From a checkpoint of a small transformer trained on Wikipedia.
Architecture: RMSNorm after each block, normalized queries and keys.
Training: a variant of Adam for these matrices, 828M tokens, 6319 steps.
MLP neurons of a small language model. Each row is named by its layer, matrix (gate and up: input weights) and neuron, and shows model dimensions 128-255. Each number is 500 + 40 x the weight over its row's rms, rounded and kept within 0 to 999. Numbers have three digits each. A neuron's up and down rows have the sign that makes its largest values positive.
A block is one neuron, or neurons of one layer that tend to fire together. After each block is what it responds to, as a language model described it from the Wikipedia text at the highest values.

L10.gate93:497443512515503534527513520445515521556530532401524494486523461502551476541614522437468526527550499539495428463473505478533517472523430514492505524478477579560518468514511520539503533481511451518445546442473435394574460505478533557506524445494499476493471559463520395535423535478469539402518522543505533483481507450535501502501447502462521497459497556488469511484520494456510527489553
L10.up93:507484441544472453531457469478515566497540529492543474552447556512565559545453480476617460561476432437519475494449491451493530551530516515617507486453476456528521477550499532493477602582519448551554600599521550537502511498532540550482536468512532517508454504572497535393479500556425562494499474559589451514520496520564556539506437480517524472572448492457520555504528537489469501483476
L10.gate118:491499442547496479502491500510510513487478475411483475456448446536502562612460546485506520484592443539507521456467496487590587449516441522552561551460449554518541528548545458511537539476527443533506420572530548460532509550508508528505515419516532502487538522486460469528517578454493440496519462532477481503503538436481484561409455468502440582505444517556523417475640485625455500488512
L10.up118:451466501465495483487485463546494535478436535459526480447505505477467516535489476481530446460534490377576534476533598511524582505460521474416518536466531563499597539555475561504484481477482493577492535420479459549615470536487574431473519503507547440479526452458533456578524540513527573525535478517471479563420565541545473572466447526529455487554575510491519496475501490448482488453539
L10.gate163:526457494512497516552476493520519546427504531444519502501413460474479544523506429473388528447558503502488445535468464484555539456539485532549518470528464529500499465545481469469485482469551516465492479444505501456495489539478560519552520442539515493541514506573470497526536471561504473523527455447467522503567560465504465491443467466556495514467498525565516477541533442477507494589533
L10.up163:544432525527526485546493492521534524420476524425548504557474502525554495457503443472400505393525536549491437521468451469561497513483474499572537475480464495464522440447455473458542544505522519477542540440498512496517492571538493457549513499493474507484536530512492484475525431546504448501556479500476500530519565532524444569469483531579508498466448515477552563506517484552508500526518
L10.gate764:620406497508532486521508531505551534530503473502507475548420450485490464549498474490472524474514486442489436444475529468532504523492512461516537454477468495486523485581468491514529516454484394524555505496543484481478468559555499512585528459522524478545397556427545491534487563431496490575603496443538539449544506455441483557491455461465520441577489493428481476479586507503474485478552
L10.up764:472487417490545499415491506577529490492481458483487545451510553517520544446513591513526577444498506514536485574501494451439521503510465560477503460492453551515544490487517484477573555539549494485471499557526518497546507469544467444447483519479517602435479447564452537537485459516442446566489504531440569514462515531535533514504519521489452502483514493531509454484493520621483505471514
Activity and domain nouns. Nouns naming a field, activity or domain, often the final piece of a word or a modifier, such as education, sports, technology, manufacturing, swimming, wrestling.

L3.gate247:475463489519526543496465425502429501451540442428464473516486478530437561542572484518475562547456498593520506512473438513530476537497457471469590497494517477494522504485502467493514589443504501508528423642514495416505489495477560493570434488466458520471526499520455529490464547455483499520525544462480475456480552434473475465462454513465518521509537470533504496469505422545461507514531
L3.up247:515534463435486513523532478500550547508523481488503564565473500480496521494554549484511570573510545580500479447492493512507488478540553539586509534541613490426466511546495493410419577503539491556527553567487499444513500559481541493484432492508520513498558499536452517447452531469579539556527545518444514478480514457502520444502439485489501473526541462511499509481417515533545510505507
L3.gate428:523440561569514505558531490474523459512470456447547451538438490503479493443486526538471528494493537597585475498480488525550475518500479544555499570544548523461549493493558457534525548538482444497472477664519466452505464495530512484558467447473464484460423432595581487478514564507491437490498558496533489476488467545459492456512496549487490589516597531510469540572508624519509532530533
L3.up428:510492473492520476498590475552552564513481484504551455510552476488461557489526488526476480502576487497479487458545493541519480461526466512544442465431525501543549449480516463462515558464460419475440470558549517475575521422495477499498533407535459485483444464557502531471476507495526468400581543469485459534478440479502411533453548533501502538521545541492412482490494534547591467534581
L3.gate541:493474495511591451518539539428530490432508521465585526471577410488481468509456500544484511492537462532530458563498547455518503394469515536513497531419526560549525443522543514519565502471522531534482463568561500488482515533432562523466524440463458543434512509520613507511549484486432412497562555506475474439533463478490427476489412500508522573478513518609477489482520584516528517496472
L3.up541:405426480542549394466463525471536457424573498503562523514515448511468546534450534540505530421546509525580442462538453518559548453562552492488541546460524478546495494487483553489503466476486530484545463534536535525474447480430511448495498457480561549471485553529601516558485575436421511467473556511529514481572417436498407502429504533524534502563575469526511505447522594492510472514494
L3.gate556:492498510521485521489522480453537488550477504419554464464529397451456416472517528444495591505487503567472505539506518462510512462399494546536489561584498528595541478445473522550573553459500483512506452611506429478474531498474499516489509514486398410444446411452486501512518475492543403487470628524453496465495510517456488547477510560511531504516503520452477479550498532487549572486462
L3.up556:450406480499516486483478529486565484491487542508568447521531463518488396491535489468482516479472519512566469490494546461542541509476516507550493582564506480551581518473488499505522572481487591519473484566499465462546484553456486477437530514512494435455524481484450560459456522506554443498475612519520502448480485536468465479477527494511511442528487549516505511522475514496491547505449
L3.gate710:438444487497571494523479488454529448492525478461491506501460539496526558394559496551462560482473522527541482494497454497497498535439495578552522482556477518485510566487521432485496504511486472467444499634601464467454474470524529472526517488502483552498463508493561494485482566504512460555480568510559435483452508498529415448510503526493460550516483573565444505516520531423475523497568
L3.up710:528482511500519553498478526468486478508481465493492489522468471540517519403598611490500553465532504476489522527511556530493497480461519591570470497570597498525483534549532518429492497446519432502577417527554527512490483477493567481522455552467526515470502468572527512474530515434557541566487474558481487549500558456502413520464416498504510509531507498522449477456554489524509426477481
L3.gate719:483537527406534442423520542478458482480481586453485476525411374489445503496494488493464522497537500462492442485436562504531536452518490482508527519482495528638524503483488421514526513488515515526557523628484481474519507512546513531542509441503511535481432538546582488522444526499478424516479535468527508481537579493532557503491503545467505553470523571481473489393536508541461530507474
L3.up719:573449501575543543462493467501472511448556469414488489504426457510516496471467559464521556512496511521558516535494501537542488482516501517578534567508490487473559501479531451484516484431518452497535551600475479534504473508526505526536463494498538548466405495554553496518476532506485373485463559495492550491455541514525501554502454626534495516493500641485469559552526521564554488533530
L3.gate799:466499524466499486456490530394491511540479522392485530502576431501425456509499481520500537507475453512469503482536456492533482502481473475496467473515542586562527487423507508542542528468473490503564483597520468481527471476460494565464514462461512427447516511507571444527486472500502526453429560536455480427530473447463458514480485498489559493488524526562469513545532508480463559476487
L3.up799:503471519521456481460461593516540536429470501525499523531582472596475530502445530490519505437546515490553518475530601462485516572484482494516510462520485449448526442554463507516446505515438470435544523467541480497540446489508473518478471460423540522520476454542531485508436453416476474506506497495527524528467442493563474587437503513560479487513450499504524562504606525570423493522537
L3.gate992:572440540549487517523523536490512443538407542427495547462459445495467487531470569459481509434540477471517510565518488458532453484402444550458506595536551490454562512427506464542529630485452472511522512549532497524512537563387491485492549473488502508427472461442537438518473495518456495540494524455492494438505505469466534541553462525466556507416502525552545533503511490473492496498451
L3.up992:477510484529580498517491474513556487469463521431537461503486516541448503510504492490493552483549499536529483538498497462521515483432453581401509510423499523606455436525440512535509468462504503466526408586545437500509463440489537533508528470454521479523507545491490392519520495529504456513534577541547520410437465497564455491525504483477543514567476508449471459531569460528518527523417
Noun phrase heads. The final token of a noun phrase, whether a whole word or a closing piece, mostly information or data, also operations, protein, leukemia, tuberculosis.

L8.gate657:509537503551552520518555490486521475489522504409564511498452465486444479458587505519441480525486518478533516527494497533612556458500482529566404488493568573476479518440515465508555512511459502568483475567565453525501534496485511473557532429509476531489490484420548546502531429521401533566549499608490450475496528509537435498498505510535500510522524536545486467499437484495540519541466
L8.up657:508504543496522526506491585504510528486442527505516540496510462536533542481579511491439510467491505492468515480454427453431469576481464446489522493527448512513521499473511459408555497427514504458538474494528525502465460530495502520471538451489449440510419507428572524499497458494461475510514423521525470501469508578527459474499518477485566445422432576500467407497566479457513506447529
L8.gate976:475487497487519530510521584422521469482556569520564503557492522454501509472531517481464538493568473447540431523517526473486500535502481510513460505562567517455598453565460543500501513535521491561507557435499532551477546557464513515516444422571509551417439485526526525511598476520524496483414469504501462481486513537556425569476502577457544555481486552526562393442503528531518449467546
L8.up976:473473433481476579541492616472503481490552515536579500583436540564523499483571552492491505546537517476580439501531540495513518537514487465551489531491536452472560470570506504453501531532518504561485460447517553504479556501474579487466438409467489572421480462512528491458529557499525514489408543504432463473479505556482448570532547543484549544538514560505546472423484463535455469498585
Rank and table headers. Mostly the word Rank, as a table column header or at the start of Ranking, plus other headers such as Score, Candidate, and years in stats tables.

L8.gate45:438517541518568544522436419450437500531514490501522474501487514441505483450480498509468481500474481409459533540465488469486524466543455549533465546525476526521525521492508522432516492466519472497482461484543499463530564512550471511531558521537516496498466512422582555461516561532483505477485483427531469469489531511499500481506488628440499472494554502506463482416481459512526544486594
L8.up45:587536561466529485519538435518495420498495468499486514510484556470518487580468459494517477520454468556482474536494495457443516475476470492515421563431519521486493546534518510507420497488509526557439491595479457503503541485490519483505547491484476541499516490437551590507507570532441599481488499529570443510490425483536521465450517530497462458539473537513431434530480440514520553522477
L8.gate184:493414564475486523525502479468536528484530479397474434546491488539486502438522534505466473446449508556538521510545511460556451502515479486582441487489460497571539548448461495545537418476474504531484551555607513490486530495480491581516518469528475486460499474511478382472554518555525507488445496457482493495555464561502497532472480517454487453501472520513523469488572472507454454446527
L8.up184:441477522497518507464583453507562507498517463449573430480485476498475449468467532543458510447500545487559530501483539478620465446481542439492494535537505500489533535487485475426543480443505509508504486541571507491455447508565460474509574528490414541558456472473510488472444476526486472462523571499509504479483514529485542531529504548458479504486458546423503493475494502516446525527508
Word-initial W fragment. Fires on a capital W (sometimes St, w) starting a split word or name, such as Wada, Watch, Wiberg; also W for win and number punctuation.

L8.gate91:451481575452477520429501517452528462499502513518490526436471472570446525519575500527349508439508447432562597499402514486553404456508476493535520512537550573474560517512556454497514497443527497491510515611512472505451434567470488426504450482536510495445450542527561553518511487500454384507533461506529511490517548508474498487460516548394443542474479490472472506486510483425508521485530
L8.up91:559474492498460525459552489446555520482489546485464460444486459567519451474507490544437472533460489459483541514457418453470530484512494534413556564484512544522544497494493457509532520581534531511507527506506519514418476496512403492483449501524482571543456486471525450475526523474515477544479553531537555534488554514482485526397490541554474519501510505434421573442531522474478426422518
L8.gate635:474546548476475446456509423536480514430529475457468457476527525501476540496508529471460536435506491476537568531492545525487556549535529553486484491565426535471536515485458567530555502478464473479461504492512420499471452457492478487508473501512433527474416509519447478447524466533431523498480539565475457520547516512474525504410515488450522528473494468483555526509513472498524470473450
L8.up635:390533563480504412443451498493431618466528476526460446526487503515494485487466500472385512446448493514601469491542527530480474509485567505489535435515464498532539518518483553517566451505469481546497500514468472545514495526499496479516436490502434454453464533538520472495511482469485474496482486557486491467521542543516482467535533500469513470489544528484529466466524508546445442507516
Score separator dashes. Dashes and minus signs between numbers in sports scores, records and goal differences in tables, such as 103–92, 5–3, −9; also some "of" tokens.

L10.gate221:559546540500489531521461632507443447475464598542516487452526435472439487458498534606531475494540486470442470546448527449521494527451427490563562415491439549483497481524541556510555537471552454477474507469475507491470505530543482459520486445546537551520539519493458469464458544448515464514523497500530491495514496503499427499480409489477517534526493447449469412568529456554452508503508
L10.up221:515458589471443487542534545514487489473522582521499480453511518482484520500476456498523426442458443487443468498468481465521523544438433475568568420518411533499489484512515528484547555432487517492503480528508565486469488524513569536485510508473527523475481474527448503525465514448475463481508469503536509479525523462529400517510433472463506517515502338542445492537545532469451479466489
L10.gate576:472510469509498472494469486477535518538487457444490526465493486541490500479480445490511453438447500545499470555494486539555473470505469495487518480466486470511497461495541510537495471439420551520496543482452486433552450529502486542522530542551481551386542479573483426576518534456460514434488498488495584475538480497463554633567435491445519576572570504490548493444536521524464510522462
L10.up576:467466440511447503575443558458492507573477453503487482466508496526525560435512477507529511505466464515510425446481481476495469482473479521459571376512504523613477492509540524498565500464435497470417497496534498433581482507500431492490506513506483510476500566547515489528528478442557520479511472431517552459379435424491479572488513507477553479570487550511479499528560518512498534558474
L10.gate828:531496536477477537515449540502467512521496480525524453448491451462471545448491473557560553471511493509520490525491483505474588517503416491500412484520498489504467463498499553472528537455529470500519489461488453539509533508500546537516491448578500535431508499519469514500523490501506462526516514433476575438456511442491444438472551541445494576525511487435508464535541413529493465431551
L10.up828:541522530453518458507424502552477524530481497532520494485452522462465527413430520504515512503552466471429506497519512480451505462566494442561517481513485478510537500524581546538452439492470525480480489608516501538543489509492533495503530501523488545514485481457506540561545532502533459477501461432537539449512510532439458517555512538514461560563522482450532537543524535540448507465569
L10.gate995:464488475495582428523433514478446515453425552497551522444550417518511478500490398607505521511449522542503474471460486462539459438544504506459500414510444549556489536529450516510534450438486451470505531504481462505519577511486523577547449461551528528374490525525485427496514583458464513481532493442513464530496518470527483533594453520504527506549516522567510454477536493518431515540542
L10.up995:550528453431447511477543556469491516474513383509486535464461486510516499625517519466518488488520430482524479453469454458497440484519436457483423527497526558457497564446475461527412514518507510503506476503497604445479501508444457467503503484467576452486500522482478556473482451476507504459504417476495513551487450471538482542514525494443515453473471496484438498564478374513470497420431
Word-initial F fragment. A lone "f" or "F" opening a word split into pieces (f|inger, f|ear, F|unk), plus other split word-starts such as rec|onfirmed and Ret|ire.

L10.gate44:510541506468466559479484574485495509482477559470547510462496492449564565579476520539527519561629487478476498518488474442542490534481521504473461449470451482523531534501431579483508419398498516453507558461535504549526512517466520466526498478549497516505565486456488491482523473557491502546549544490485480464492526518530486496458487545565540483528506472462443525545494505541509515564552
L10.up44:458528520524530461461470537469535513561439551464446505500572542489533567435521531575497532538549527563548572543501558502513522497505453502551461521540449420460514556513527527488403502462519545535535492569491511556522578489455530477481466546471490459555570535512543525474534528516484511564534564521432450484554517563453480590471508518513536558530492533497540421472503547500508494483599
L10.gate68:438504523477502520459482445495404517503508539501440538567449500474530566535551528564513474500535447435461493525381552478495527412504440563511448431494486504513517443549474537519492495522474569505558498446562510549463518557463572457527461451523515470545569476505485497561544516427510538548532494545467465459466511465452468486445432515419596449546535456524533478544457525486513499509524
L10.up68:450494471498474452452512505516472555541495491521476563567464510490533549573480501551580463562496476441461490561443528505439460413526507486496462427522497478563502417503479566560524442499470566483524523439474515533458497520403507506512505458538496542527558430468484448552516508482486536482495509494458448504534553495406487479457502445421576458552528515476490499501514484456489491562527
L10.gate74:484498485435473482492446539465468531500492550487508523427537508412516534514454537544510415538439508530455543516439516476492414537562441503491504501539427577590482535495487517509485501475495456527541545540462424514384482505525483493515437491528477554468528487463491484551519473521522474519515483419541479505409523538478447504525526547473468523539551468482523497475575552496479533513488
L10.up74:411513564466470473500446488486500491461532502475538476461512517475546527515450505497483493524506515512503459512484542499506488477518413509476496515484480562528489520557479532510535509503519487551535553579447482505345485537508585470482477483488505494526534472509572523431512485469516496555464517483462508385438482502500374472556556584488480565422449517586541444437517623514473539514485
L10.gate439:472530503437506506426513516517489518508484517504469523464543439513507437515612574510439522495541444486540432527425543535482496495590500538463490473477493512552493472437502534510494455459533514510512516437473551496470542539468465525515478473512472503470495488492451469514518558500501568485539485480478560529482467524458446523430532550458510511520491415454479435509494440449516553456506
L10.up439:447459461478483509489549523570510468476471546432478568442488443490440464524501517544466485398516419493490482489462525522458462462525504483478497493518513493550483476473425522480480499443448455491517531502431458514472534524392532515492506472489496483486536473498493514523473525526466528524523493534458481477481446441427501511522548436402537525539431478490423439483460435478496475515482
Hyphens and dashes. Hyphens and en dashes inside compounds or number ranges, strongest between numbers in sports scores and records (3-1, 8-18-4, 2020–21).

L3.gate58:518480492457483450479483509475587585495519512492496524490511509440474556464493509536497541446425456489491523474460510553459391521472437588487540510525444515481464503465496481475503510497481525547449553484553387477455501518494501509502498510477448456460442516483523461571531459531518422460502474574521491480516505486505469519472481536463533554452483505505450516489546549496529522454511
L3.up58:440474506483468427530482491487590580515536566519447526511511514468537521468531554522468489471458507436513532453507430583461463560508516541524556517573476455486439543493500523448490477513514499526481520496484405564452468605533478476452507544471485484493422532532582477506481482552591503439421460527419552508464520489504540518490546564449505486495505512430425518471509537459539534459471
L3.gate210:512558486515474508484559456525515469497442446461527516495503533489446458541468490507495493507434532503494538494482491494518437475507515527466495474516479523575501472506515404495557478507499571515472422482547467486528514494496556510502400464558522468433547513501514467506504503511483384476529506544470514495514578526471548464557506423552547548476516542483435407488493462512523489510421
L3.up210:513536509496494514511499487430510468560511481441462479489499487486457499501511493554514507517360540516516612492539519466485437444471508515496523426552494551490507509511499503502576478560508582536477543539536459526483539497532527509503429439565455465448523423522505446494552532536524489507523443496454501548518616511486539464500503450558512530468540549474460489507472498480489540512510
L3.gate768:525481579584482511494524473460469500396497523488512499528513476466524528505414548478496573530443439534532489515415461440515491504471515503448509509530500482528510533458543410550570494494483495495520409593500475488483502530502491487490426440522499524525500475533546498471450503523538463584513470510508504456489475560455481426487443468516526531469529436570508512533509503632446528447513
L3.up768:528518503458504572534513486469520476493538577514462592573542516490518550493506492512490518540478446524479589501471442481458452527465545456478513557498479432488473471420527457530496499437524523507462445500530470482470487507475445428516462500540419471525480525458531458487534550515560543541475461490495472537512513510453483525492450510538533469434523484516518501485493464557513552464494
L3.gate814:587526508501479470451520480414485460516522550420547457489518448514493528490527479568511524494490490467507505456422483514537476503461497538523503454498493550547552512456589491519501482507500480545492517570518501495536504498498533493535490468425516540486454491510554485484519507520463455551549476519500458436520522548538365447506495565463488633509533509484462484503552514549446521507558
L3.up814:513472496454434493524563442444514507484537562558476563511457524482536482475580532544477500536578525498558520466450427577468470466481579475439471575406593460547497538545560570528406511480489568564438507556450551505503447530484498454496512523476482538516524550525490558526515499521517500543536488514492553574459475467494487432448514450474455506483463477437461574529478449502533491492536
L3.gate903:512397516508500486414494499496498450473470559464523510521456507483513526497502500569511522528444470376486493420395533444494439507515463462462495438461427545565547454494533493568483445521485496444488546538533526478539498517509473560485471455461470495457417542483527489493475508528446512511490481455493470486533470538505459474467511488498495488483500454533430503486530520554423532498494
L3.up903:545494520532441457545495539492440510529528491538508448455494493512517476471467562455451559448492506454510538505600625464535482480476531528560547469508520587508471479443498518503516468551480512532517516433522513501539483449506517549547448518512481485485484438541494469431527518538494553446497484565468561459533524582492512489490474432468532506489520486455544529487444454587497496458469
L3.gate922:494495535504493554419533479469493570552503508381515516455513428463440574435491497518451526505511445440450514534479527490467386479479475499572494491549521510481563477479590465549578538510485511527481397509522488528529550494500507549512470415500438478428496424482499488522533508489471416457540464503488478467603572503500457477474439503460527601462530515465486514504495489498494489420481
L3.up922:465542476490430534498516503545529451474454501495549511462511507499439476554512518500499525462573532482545471560492405469539488545497516504543485525579519511530453527504538503495535514486430475510529483543548467513459549520528473487513455462477488525465492473589490475539533408530533505482483496536474491463575504486479539450431557502510478498509507431448479557524594534512547429425472
L3.gate1008:503461518486425521428536503539492448438429508476494546521438453475494532438480518624503516506482492507490434454521488491506495475491492503577522550554496495496543578498620496581554525581521504539516490496522515497536441511500486511491512460478522539514491468595475487481562409553481522423536521536429556547531500512521528551534502462425553553549547465481403554486463472521506563468552
L3.up1008:481520509500446468510503531497526539519521463541545559466502453476527562516427579580562492479532456426584507499625493438495442541482529560515521470519510492490574508527540603542486528529437513534555533418533529539561458451494471486486493474486493500474503485565429478455544479511473509466583561532443493619465497539552507480577459480470566525526518550488428508454416594504525495476515
L3.gate1014:504495515521481538484472448364452432498515511476454482518539497507486479457470426504503540469518500475456568492500473480513457521497475437475436489554469524505483518507560439587555524470485492577449456553526459499481480492490510472472465420499514534497535522547490445516593482526518512464502490557466549471563522512464517481452457494452543550440485495520502474528498440547477536460498
L3.up1014:472473551570450498443506463466487488522493479476482548454481544459500507493535540449486550476508492512419564503500524474510371539480494456461569547482508550505482519459550467577481497476514494525492416504481519503501467497454472486463447545458546492470512446473493535460539484519503464517483486547491521524578549471491495520494494529469520457469505445540513482478449461548515484511430
Score en dashes. En dash between two numbers in sports results tables and game logs (1–3, 2–2, 0–1); weaker, scattered hits on mid-word pieces such as Gu-ang-zhou and Phil-h-armonic.